MLP neurons of a small language model. Each row is named by its layer, matrix (down: output weights) and neuron, and shows model dimensions 128-255. Each number is 500 + 40 x the weight over its row's rms, rounded and kept within 0 to 999. Numbers have three digits each.
A block is one neuron, or neurons of one layer that tend to fire together. After each block is what it responds to, as a language model described it from the Wikipedia text at the highest values.

L4.down281:452549501432489565538530485484473538514393562490480481516505541472566536522478472541486474576551440527554483564406455494534435564459571529549513540541529494512487527541518512521511539501472510478549522449541538498508545567555485444521476567516422513485498535504487504488489568507502572481471507453528516566590569477444524518551485506565489488533467410514485420504467457464468508482533
Mostly "to" or "for" marking a goal or destination after movement or advancement verbs, as in advance to the final, led the team to, leaves for America.

L4.down316:511469553467477439540471494488420517487460509506476460503555429403433476485457512615564472562489513498511491481501460473460453548444498512400451554508447488511505446498504510519498470448464572520550429451456477498502512569475482445481450443509463501541539488457455477531472558536525500449588522447465562439566510532509523486539510509439497532518444494513616571507485501530509467536553
Mostly the articles a and an, also its and their, opening a noun phrase after a preposition, verb or sentence start (at an intersection, a merger).

L10.down29:477495487529597546515435499433520456534567456471547489472441486529547452483500591486513522506487457561494499521489559528512519492517514455585516556507437519479416529508478421496548572493444540516509447563496573531449542494501473517520553469486461557461518439530532516500520529533460554500526567455509477607537466461581540487448452499555466530511458433510494500535540520516517527549558
L10.down102:567511542490541473544504477561477519494511494504478512482449495453552555463608556477553491571533441407553470492528527575485510486521492519481542457456500498516479437432487482458538506455510540540554484523546544528534540462539472464494495494440477553522477516492505477508486518500508620496486552417454518562481474489492458509491545546502529501477440588514464424501507512500483502525501
L10.down126:521477478506527488472477477610607450502522496480557473558508572494451522523493553544513471529494528476511514456516552545478480450424461506501426535488474562518483536554574477455477488518505458524557461492505529522420515467490500496496477558505524548441444505437514485545515424553476571450449563525437445491435510535467494533527523534517502507401537451493512512525471519506579458503457
L10.down295:443491525504437548425537510455458507490528490535467526477505535515484481485465494515567502525540477544455509535510544489483502498470429533508504532419495492540541486499439483479434596441469499484503509535457441509584542469487508542458438516505433498556499532579519475485536522504482409497527552511523457472523469517587644534502468446491544483412498525564525514493488455503438504480550
L10.down398:456513505522524473503448447459470549539511453511477495468522555551540478456436472526418558455552487528503460507530432483536532523550553437501466548539447469472575522516481531530497398503459428441500537498420500463483508543492474464492518434471545478486549529486498543472505480454514635542462543486492518536468494569556469504433438525462459556565508530476510523544568544458516478504479
L10.down468:487510412483487460546528505445503555440508521542484512538456545470507473553508512500485515500501465500471500547560489465507495468478490390500540531480477559496469530538507515509447544568508456431534422438519431520492487505498478593483515476518487531471457498576524488466523608454467493506520511535435512444545444399455501477528513527496445437428530506388509493463514444528478552483470
L10.down555:534520528541477538554457444472567500504534476444449473514584582530432519530515517516476494480468489520442462494432502502464487496549515562556440555468501496526476571509504507528560534518470393427396498537530528432503422471485487518451501429495443610483430540481577526500519491499553486428543490500492509512462491484582523535474478419430562470511437531522510475557566499542467483495465
L10.down588:534446545557539551513509387486579523547534576471453468552497501439485426498468506463447491480492498430507541550541470528559436470466489474475512441513525497517549501515459492518538504505488434486482402487547569472463514524462491530489491490443510525464444493536561474537553511479492478479543540535498530469458479523564574516510490552538505449497471530511535508534504468495545458464457
L10.down627:458491539537503427515476475517525465491539524435450470560445524537535551413536527494512541488503536455509517472491514442477549538471520506492487549506528508510530524477507557458514560506423476496472509515514513487515487500479436499541505548483503535503493438585510431529502508540452622501495503530468522531582417499438555499450464466445492481530534586410474506574536494507425494527555
L10.down760:541454467522553503454552553528513539495560478493511434476519588477479445501459484466490532472519512454564510553580446491530469471462485483527496423473453501529460459478457436487540560485460522501562570544514517507432611521606601470540515491491475559469514566522524489508578447551471521432473489437506462506558497534457535556524479477531467547457512478454499579477479434537414490425443
L10.down774:530530451498520546469523521554476500510482509557524472481509530494525532487506576469549500502560596450505454499515548529432446396575505449495492440455545473413478484471549451564520453495507563506498500535540537467472529543533473491557477473413533520551474531545495519458441455523453431508467571535524479518543491469478467512447450514591468528491568499516420487459471561460540552516486
L10.down790:467551505474532559485480485461601509467529436416527453533563507490580536547559471499480531507467493407506567496501561503528532511467491492502496456564601477492478455511470429536515510475506523534579405504497558499472525531508470530562526527537489469421489543526484510497496499521430488467470525503439458477596531520522553507484491537457565450456469548465538509435499451513479430534493
L10.down802:492480508482541464503496511482508548482521540523475516525466390466550500487584476510499477538467518504541570490522552555477476432521519475488498534471445461543503434536470509500471493513528463488493489551477520450540469517517486496459510587489429499511491578504460541453437448552505358543555543509514448503527519500500458522584531459565495567504396502467475432491572509541483517453559
L10.down826:486454547494548553508539433526533462514549546433564592599509437497500488609492444446525529477531591512457481498575499537515460552448532506567512465513440461530536563531501554506500506464536503479544489451555480509462456512461481491556452508521520542473461490597473511504480479484520526526486526535480513456492473471453543430474436556409499505528530495523463477492518548475497490497512
L10.down929:517548477550499562419498573597498496502577554436451525474472486519439517552559516479512553472506507486479530547483468462490476503536479497413479482568461454482527485528572503528501426484521446511457508478491479451555475513484457445536550548476518504478520556462427536510556475477456481573472448492490559472502556494539455523516522490606460528489523522495438471583464506556448495469527
L10.down1023:509496499443517495506460510541494457482497538536519506541484511479525514536456442526512497471528465490518462461556437556550509509497444470540442556424498517473433444547555547457467565551460520495489488519560518474575529492456471484547434467443462474557475515518492559528473448439464427506538429435532440478614417533505486491459484466524503445444503581509492447425511565496536551486435
The first verb or auxiliary right after a long noun-phrase subject in expository prose, such as was, is, not, can, began, were.

L10.down70:505534507484538506493543500501604455474510430579510465443608467460466531519518626451477469514469477511534475537565574503484523517480529438494501453461481572521540553474485573520483507490433505466464438557448497546494508466558489549454527492465475484539524483499520506517519458460527448525495485527486567488505472551536553447537445472515508558445459487466437494472488521464490519482573
L10.down85:528496489523538528520450504521450461522477519526564502524431587431508508447500508512486552607489534434575502496496552527489499432585457479571431502445492527464467483474519526479501455550496505453493514525578497427579487457480510471543487428469493542566478547521495492453482515500431642444498559468532544550505451482522480589533532441550511522496496534400512529503537494488460501501515
L10.down109:526462457453465486497495452486486486524474484535507503507531469477501532436522445567505542439516544532615504455460508531505538528466520593543462490494520535515491645472477444428522440546467511489445500492527516437483527521447506443473508525535480427471470560446554445568493482515539592471505515450513564508473538545471652487548569517525506533443464486421501478477456562538452544540506
L10.down128:423510538527580517577496548485480442530511468459558476487481554507482532535576543529575518524545463479503484466568546560492555498529488510521480509523456540488545482407522581476488478484500545471516515465386520484485468521496437481458534509387453486411444496479550410488510404506478589487529530513498464554554486495435507512489520600515502485453441447557494507539518599422455496493448
L10.down187:485603439636473501519511530517513510521473460503463439563500488531516475426506518474499392501502563521545537489488466596518445515515491468573499504501438526551477418467519465456505491479498487540464541519549456514561511439543502415549494536475482566485479514488463452498473509539499602523486522542449584478497477519403512514446475551470484495527477510510436452552449501557520480496570
L10.down299:496490533472494471498476481569458504455495542470460452516529499557500451508503529438476525492479437519604564528533552484493510545468483503501516458510545569452514550498580467516504421439518467463569471462501511457500488610523445556527517544511510501485525433494519469591503485498591496514522513525492455571501486507434447481541487509504440467465491492472436541503465522456476463551441
L10.down305:488600473438482483584579445469547465551546525508498495490491455552548473540515449433443523555475533530457587498549471440470453495479492469453482515434502492468416480505451522448500477538566486469453503525427420509561454520535523504507531485520531524551499555509464517533446546526484565481486420516431515494518446521513513500452535495517426525466513463512504544482518537507400571542456
L10.down578:540564508470508535560545493560526522472559543464483514495507458532420462518476436541511512496464495437463511445451521551530468486464506513488526507514495540520457491519576502480450407541506472489505527548561476474511508535538463538493606412505459513501489519485481462451485499445470478522511487530445497464524468548473464418571474503526493503383466464517542590394483489497447497433473
L10.down592:468562467548515457537556489476517501478522489493548442440564528540439535520495563547545482514504494515518443486544502533488501498425529460561455536478515551476429487513520499495584349560508477501533465493515495459486454560496551521490524533487525473545528506477534481512500572452518564511451433509454501513457488485500492512429552472526503515471500427449487500499505531454493436438441
L10.down808:474533489493457448569547539535458468572495473495418536463456499541459447572475474563528520537527502467457535565503573489536468466438511552503388543448505491491464526492562528568465475481492516491522474489547503411544587437530540476504475497501479516445530490473535522504538471469503624549511509542508436457490436571496470488500560473475522484376499500508523462545514517547512519544454
L10.down824:444521500432445499516590574454441537516466502592482496420534521468463511487535459507457479529466546560560602527474502456519530542491503569548471510514555596439446488419529498598453494542520476527465499512461421496552514461555521470433528466529456484517488414462539568458529521497492589543552490509456556484445518460424459477484478427470515524516535478551520520497480476513436465555487
L10.down842:478489485498512508544533493495448545515521485582503509437536507553512505500504522495479410467521415577448529485424468476464547492460481538424462514405491453551517562467517472513512425526476559445479584533572494461510459478520515451468469508604440536499386486518524485418483496543560520462489534495538492512499454503510596504525520565384508477525507517527529526471480522503505584556493
L10.down843:530521545482474498579526524504558466549518462522496501463501497497559500496502582471538553504492527482442516522562491479443469473549506522561499552451484505553517492551439554450499548475487513496527538581463452467479454436498457516550439490522483481562528505501415471466488505467531526439435485468513437563483473460506459470452475523510499483477558537560486526517503492498425412460480
L10.down897:477431498457488484462500511539415519487546511494422517516547532575518508520485481513457434458476532478497504417519524537470488483543495596447522540560550564573451490526498517537540394498501458427469536531482496493472486409435520530503527541572481433494471518512487508518494462521562523505416504534548497590508546544475461404514513490523445462492507407600484544455489467553456508555492
L10.down965:541519422459536428450545537460500558559539508490529545461504483457529596522495489426458446528475491483448509432534528486516532445546518501515466536493535480491551480549437530504546539486539495453481494594555525544498472579533559499493533446503621536483445512524527481485439508470465499416502525525498512503437557568481520483465501517481441572519416529470510492501576483508499477416505
L10.down1020:518485524486471440474491443481511480486458551447532538489515506569408482458511535457581511504489496563504482533534554469461515508437491445492498479505528426475598544427516505524503551499401389502480512516514522522518508506524480456453442467508515503503514455442564497516457468503478422503536577583502414519508479519493540461557521505529506561438563505448490516598475494470581545531482
The word to, sometimes and or a comma, introducing a purpose or goal verb, as in used to destroy, objective is to defeat, worked to pass.

L10.down43:528469547488626462495404527530534558532487536485552507538522494510438520528570524485481509401506418515503570420448471536474467510465526497461466508520562559537485491530479533491531437511504513495501511517450521512508443505519485512526513570473550522439477455465478509479467439511537549463485512517505484523526487446511476467529581483432555543523512485491487420522476501481505519564479
L10.down86:498515472435490497493456459568474546485495439460567467493423464493502533552478523550554535469524475513536532487535480500559447430453486552477526541484561517518500510586533474462422553518499553504430466447536522431494568595517515460438495544451515480499473487534513534486480518496546483425457495495523462544532493522468570506453498466478468459412524489422525524450485535520506486494492
L10.down155:478504531551492485491554522554532489498496465563425504590566507534467539524555501486459497511539483504445497419516499488464515571516484451453471442508478481498408492519498555572533365442541479474492535505517515512520536525511545511526558531506508521534470523505550481561538548519480472493436467516517498495574475532499451502508531518523505553565502531576433462465540541439532463498485
L10.down181:483449487510454527432526548568408506518494530506492483477560552456486561526491521516508480523449482551469438575452518504552554499519526534494556496488509491453511528525511516511441518454473459495473525446450551532524517475499518494507580496483492489479549398471506520439509519501440543493508502552501598503520454461537399470508517506466536502478457537443550510567490531449470482437427
L10.down239:534430496511441426504409512478501475485490470483469424546526513439511464550517470518497451567548515492411495560455471546531508504508498445511562555498568442430397533482443482553488510540495500507475496504511504464560488467440459552483493489489530550547474515536480460493510485488572478500543542438459442490461511495489473569467503475569614573570499484509472459535544487528473582486569
L10.down279:530530451417489470499506531510525489464474522621490555516528578505537585504457478490521482473462540584463448517402486521493484412466496479444562477435444488585485558520522531513476415574545523510472561504509449508564506504526493522503532475448455486574484525524561505509551492413525512544525483438401493470544584507503463407422448548478504529539523518542483518459578497500453478512548
L10.down333:478500489468491414452526553448479498488556457530456466522552531506554588476469489506571497530452495540556512505488460512440515521526470515484517510451465534499516496520462502507497467512563515476534447539545507471454480445472555447428454505519502540484519458564483547504529520453409492439534479537468554398457497474500483582496511551529533540504464526496589536578505489543499435496505
L10.down491:481518546501461465484510528488455446423507477499501458440521576501491495573522490511591527515406523531470507521546453480527548461534521523448473493515510482538521510512484614529462287477498485545506546517438545466500469521540507521425537494505471477503496499483526491482490533526507582510461446522559488416491560532527474431488501519546510491496477491401470498517431592495531466475493
L10.down615:600542507506494511549502545536498542471477496503490521507550500468401423518470522547497533495490524450507472420500468507578483489504512475540512536448542561512541454515537484437444489520459500564501470554497545541486504467509483556545541532484552482578505412525538524548518503531450493506473448462500485483547489477475596559555468590485494557489491493490484550520467533541518501484509
L10.down630:579530440491551461482493474544502549502419445536510493468488549440543501442565466507503462490472556494523479482497523441496534447514453471493458487424473476548454419505513435498571579497505482568425491504470464521485551521452516459517531484548490461507519576540507494534502503518458565439517540471432529530440433474551505458499529566440577460435513522511500587449509563483533563413469
L10.down649:465521460483452527460543439468527488527520500475545541469532533472492532503510462545525428459545517588447480536489544511472500527501521517569515557491522541501488502519502475533544488580466441542495433509443536404480511564521519562506551445438527454576464483539514420491545505532458510466484530461517501486453550493519514497573579466493558455535531583521494526474409532441484496451508
L10.down747:470477500492453497506527432570571460478503519483546455505558508445445487561549483534463415428538510520429511541552422467468499484523456512501411489529519533377628487415416512455451470494483472519472473480486517523404506561612431500508471585511493534494492503523498470499483570536507540555478510439495487513460464541543397495461480547497586494529536469496439506499557464458478504482503
L10.down924:517584423505468568525475500463504508491496482580495463551454457465503576473481489436520455466515487537561528481486517476504507539480499484448424470500434544471456484502550503490468462510555399569489508464467447528497509477451474461452489489438422469517495484524458509492476531501537627481459489486441530552507537572548456478496448578533566477521515493429484511543580505450481491535516
L10.down942:488498499544549546445520493473501539570480515511452500520500515456511503549533573454493452549489431595490454494481537438474513553552543455427514489519506508429427486475523547458475486465590474550465528535520465479528558497423506461507456497424452548566574530507475510457536469494508480504503538527397473446529504479507529468517474506538476469461506593516521514597441488544511442556498
L10.down950:549471497491550528466571543482481509547486440514472394487452523495472529545513517486447491377519506467524450503580548538532566500506495511545462439527520557514526414567450449454546481448483452494452413454537513513413538576513556574535478513522541473559582457529583487532469433523535573383504511475455486489524487534485469510464457493540583457509492442476450494440486486498499540528450
L10.down980:508494448416501468480575500492484438480484488518544487499480566513479502485476540545522479440585524519468527464456430594498467436528442520490461575486470424469457497567523516513465453515550507540554548473523530520525491465525537477565426467482545387467509516507412468536399513497543490546512513530493540468457531528544564510493513516546467485495469528452522521495545500508492523571451
The article "a" (also an, one, this, numbers) after a preposition or adverb, strongest before durations or amounts: less than a year, approximately a 20-minute, over a minute.

L3.down315:478506473514420586501489505513464446463499487511532566462537478429575434499503482507571497532506517552534524478472513587530472491489498507513461520481474491552483514496514486466487563514478529422516562479532494510501536506456487484525548466496429505423538560464484542467530444479566526439418508542552528547428494484479497520424476513464464501500483512475571480508479520478547486492463
L3.down415:491516494553487567511516540546468500465481555494520452432506493522533503450462441454516495495457443473563453511534549498424468435541474472497524604439485441393557450471480444476439518521499534473523470483515495478475491572507512501518505509537446486501513504531496436438447391584480514482481407521454533500540476493542503511482499482537497485491446528503503517531498526497491587477436
L3.down619:593498479529528494518409453548513520476588494492507488504552575510478477547466493511538417562557479527428471481560557476395527502467551437506503462502520565495495496528496484515492505425430469525469445465558494469540506532421531478544504518511473520504433576506520544470509483491547460427441507427416494508543514503522534495455508557539498527526530528483471570513400520537576489523483
L3.down693:535533452463468504486560533588517476492433473511480484466458551485464473524549517491514442586494486426524539461548520426546495451478556517539461539469453502451469538551494568529513480499551570523482570437480584441549478454548494445524503475552454515492548538415496392559479488505541496477475540487524531555454571540508471529532444473466558552509520607524516538464493447493468481578522
Function words beginning a verb phrase after modals or control verbs: "have" after would/might/said to, "to" after decided/try/choose.

L3.down85:453495547527547505463537545529416518524517530470464510479548477457481595493569546469518462495504466469560516484495453482498487453517486531412518459468469501517449468521546492507539497534524536455529558559452484491401498454538543488435531520445480498517481464454550537571468534477462538505487478497519532451491509469544504463477490530447504462469461534438448443462537514545440468529489
L3.down265:495528493520446511448499521460536493514487599466488490562517433472500475542522538474454448469462462528464488521438536555487454478535444521472450567486445443510491494536563425568543516479419456440552509521501533459443454561515556501577521510486487600537475516473443441511584506541554494491522483547559458549427438462474521570561511486493533446493427450524498500542442463494454522570502
L3.down346:447585509497561425452511503519486479434555500475518545500510471557598472577519526520493474452478537550507462446517530473505548494474530481480583491478490520471476513453515438522546488510468476506449528510530517424504496485514541447475539444379555446556457508515459431477517446549487479505542543500476547510496542521500462494534493478474534585507505528543510485520576538545513454484502
L3.down1000:501509414439440489503491498445504502530515501513521552514546509452579506522462489478542455545488508507461530483504571505515482500475489394589475546450454408490515526509524478506517489520468505407503548528456492544516511515472546490478569439514497472505441506493525513533443478506485481408546502505432560554500447516520569532528469501519610536472461516497509500523458530486439508481460
Fires on "to" (and modals like would, can, not) right before a bare verb, especially after began, continued, hoped, agreed: began to develop.

L3.down354:460478550517460589450468552447473510490502398484526526507543515464473458496462459516544540524459503481527501537473500499498485475489389498546481554499475547529475525469453457547561475494468485463551526487583435522517516456478555402485502513549536474475509441489555429589459557443553480572590482526468464550463458539506522443459557546445443432424499480492489535504518492490461520533542
L3.down390:508469536520424492445483550434512454446546549517487499496511529547410525466494489528539528505522496486499512546456443555476471482498477497535465527533417439416407502530438445572475493566496435470502403569502528612569464446482524538512506488547437508446467533513510530526473456547461457449473433510449474519525442570536491434541568556483453484484512485456485513439490510475466501509427
L3.down469:513514509473511545476469579500566526507536528509512462532533472462527470435464457537476496590440464474531478478511524486482414453496542433502453459537546484557512486443504411506516573436461502478555461561563474478487503501491537591454524550552542522545449543504497457525495501504464451483468516516515523509498501551477533558477542485486550463597512589446470463413450472471440585530470
L3.down748:425486461490509488516490477528516511504483490552481458492557487558490548484439519476422478553495500545518500451437430568429529437490434479437522537526506482527513519489448403571490520556532530440584538489503503447544478523458463507477507552495505595464508465427518451506457479456589520575552483528485533517476425489519558470413574495552468532441520539511477485508504496509492496587478
Main verbs and past participles right after was/were/took that say where or when something happened, such as took place, was held, was established.

L4.down625:504457450525552502464538511506424453435579456475547477413526453506470544497487424500476498531468452505466460469486438478467461506421441501530513487512452511526474501508428453511544487495454472443558482561585495561496518558445496550504505526582558599469469460529552470524485516531531488513532510547510565448465451507482481494475558505482517495445501493470507520553522520578484511460506
Finite verbs right after a long subject noun phrase (came, had, was, were), and line breaks after a colon or heading that introduce a list or table.

L10.down14:489451507546578465533418471540489535458465524488483503503463501564459527483571492540471449501563512519524540510572470467491506518469524470492506539494451520448495524538521546532510451541465555527464506420504584485509464452443465464483554440466554468477453487524532487492499435495398503473515542499509531521533463561550544447553585553550580417486506503445526507597518479505541527457452
L10.down32:496509438490510579536467554491491522493511426473498557499552531412523498558440545488509484505592478494520458515477540487478514468454425473539434547516537537488516560479524552473419490511471469489435539517540526539536480437482536542498466502511461507494492422518494452537524414529502538447528469440490523473480510514566482486505546426504510475454540440502461467517507492453457600534559
L10.down58:480539566579473489460537477491490525438491532569559520574552603536547569544450427477498513570554447438527493489530519527471560467502506506506513505540434508525502447446529464516523475476499512501508541448490509459530540516501424542535523480486474562516450411527489438442552445512524513480493545478441483453505545505474542469502476496491535579489454458501490419427498499441507508571582
L10.down278:451463489521429496559449499532514506471498499618461513487498473492449614584550456517513436531508472536505492453440519494492509467508559536554497463443502523542400457492514569492513540469544528496538485512532485459540554477547463495467521555440528517440484486516462563494474417520587551524496495466476440511588476562428532531516538476519479472482488549505534505486524553484455491546486
L10.down291:517468497470526567441471475571588553460526524492531543521503446493570505483520544561570518530520578523474555509434456512523536555467503422483449506405529556493519394577533499500479450525484477509529415485525544434495450448483529556551510596428506493476550477477521534476495490499527444477507511521514483529476439472461510488507530482391559544497447515537498524443441545495536503396562
L10.down352:489438476454567584436522501482482514473544464502500547493518444419478581512595500496475552486417487469455489510483459533462479558497557491451530418570522521465548515479545489479625413511553474515496482510526444491503467416460509488493545466550466589424492583478469499503487609493509439472468437543485537524419476466494509543518523470507523532490499532489497485498457417499504507516502
L10.down394:457495424500480517480433454492511499455523530491505499574472498474503479514460546401560546534513543505420451427522478449503509507458535465555505540506484483447539505558536550506514583502492452521509464515504496495495494449447488505530505475486535509517487443468469458503521450474391470570468555557537493501462448540485524483529455555576438436456442496451551500529509543481468513473504
L10.down508:512433534529471533502459549450514490465470551395487480463509501536546469530473490452564451441510507486547492526470501491454478504510536534496571542506549446466490568467498477561515406511507582577507454548539519511469490504505485536471477547456463526510483520540469529538540518519440467509523454498552489523532468491550611524468540534478500481509521578519478400486528532523470549468530
L10.down532:494505485453493515488425461529482496528467473543483519498473525436551464521510460555438549476444544552462493533464520465512494536502526504505505472528500488472471517530485461479490487503549426494508424563528433506535455502452501536536535489521486565502497500469520488502477515550464473516515578408544561400470562490512565441524480489452526532531440507516418423481460551461520507466491
L10.down636:507500548595447518492513549521466520506475464413509451497509455551530429561493508436495511533530458496393476464477506452503425518509546584487448531550521462522519504531530537567524499465540539570538487481522473482415500467500503560495542443504498492489538412568522482575515521437483485496500518530556480510472506560517519488435458500553527452532414511440505522520464515527472486454522
L10.down687:474413476444537523570516486516435506534558530523560459435417524425465477417560513446432441527542449485472593500495483484426482500520473513445496502482482531509450467507504478496465543545543506496512524536557477489485575494499528475484438468467538501440509514421540537482530511580459520514464435462466540468510449430441542466438532485559460507524513580431486596486490520490536527482458
L10.down711:490479477433476534436521517458495534459562517494483494548505535506499510471488432441469557461545543504540474558559505551498466480445425446471522504506510506582460423444478460527492588504460455504522572462521436566475523440458559473484551508551427480518547541482524582492490474509502574529502492533485424529515474499466568498494524526566494535473491466489501501508392413553445464462537
L10.down807:465429422479530460480475484496525461519530450449466524460486443567500533493479494493529449424555473394501558472516469474511517491468488473517462495449524478464385515509501520538496675546543477516489498453530556560502509498479487523451568472500453528509538548440493465564438514489583452499496444503460495505548504599508594586492473536501454553510525498520530539516520482455552484517517
L10.down834:520471496419559584517524534481497410523450497503504496498494433510533419513509456633577534421443581557504468538477436509474469521496548498472560520504524529491494557477498418543525488541556477445476479534541429537432460466470526562465543559505421537507476548523460508502442530537456575543424444478507522457496527440544504529475498522425543467412506504516491468553519491505492526457501
L10.down865:537535498577499492524488370486507454555529469563499496479499541498515488480509526518487519534520530478562460437546521583467550396531492546487523450476504509422438480453556509444472562498482474522497465439508497545494486477455494494507480511458506545512514442519532557511422451536519528510431553481486521516503483508430478501507511540547482511519537459468498437541510529558455510565508
L10.down910:522496480589483502499447535517504492543467496527524426517476460580548527471470540444421450521510487558453514492544497443474547527454513441538494434505450450492421490486515565471489521541482508452510483486468498439509420520550505531460501466526464486521581446507471454520550454539546637507533524545494481521482412516527515517549454472496514470507430512510521514543487599441552510464470
The last token of a subject phrase or the auxiliary right after it, just before the main verb: Hindustan Times, researchers have, designs were.

L4.down495:463534502453497536399562563517534484489474456482501468472501478513533503488523469509533479508509530408465505527466495494458461551432536477487544532482581505487456486445491443559556513506542504436495496542513492527480460544484528516482540565485466470559461549475499450536498500495537405459495554479525555514543498533513447517537555535578515495444433488460518526491417532518512541508522
Forms of be, have, and modals like will starting a predicate right after a long noun-phrase subject in expository prose, e.g. "error has", "artifacts have", "scholarship was".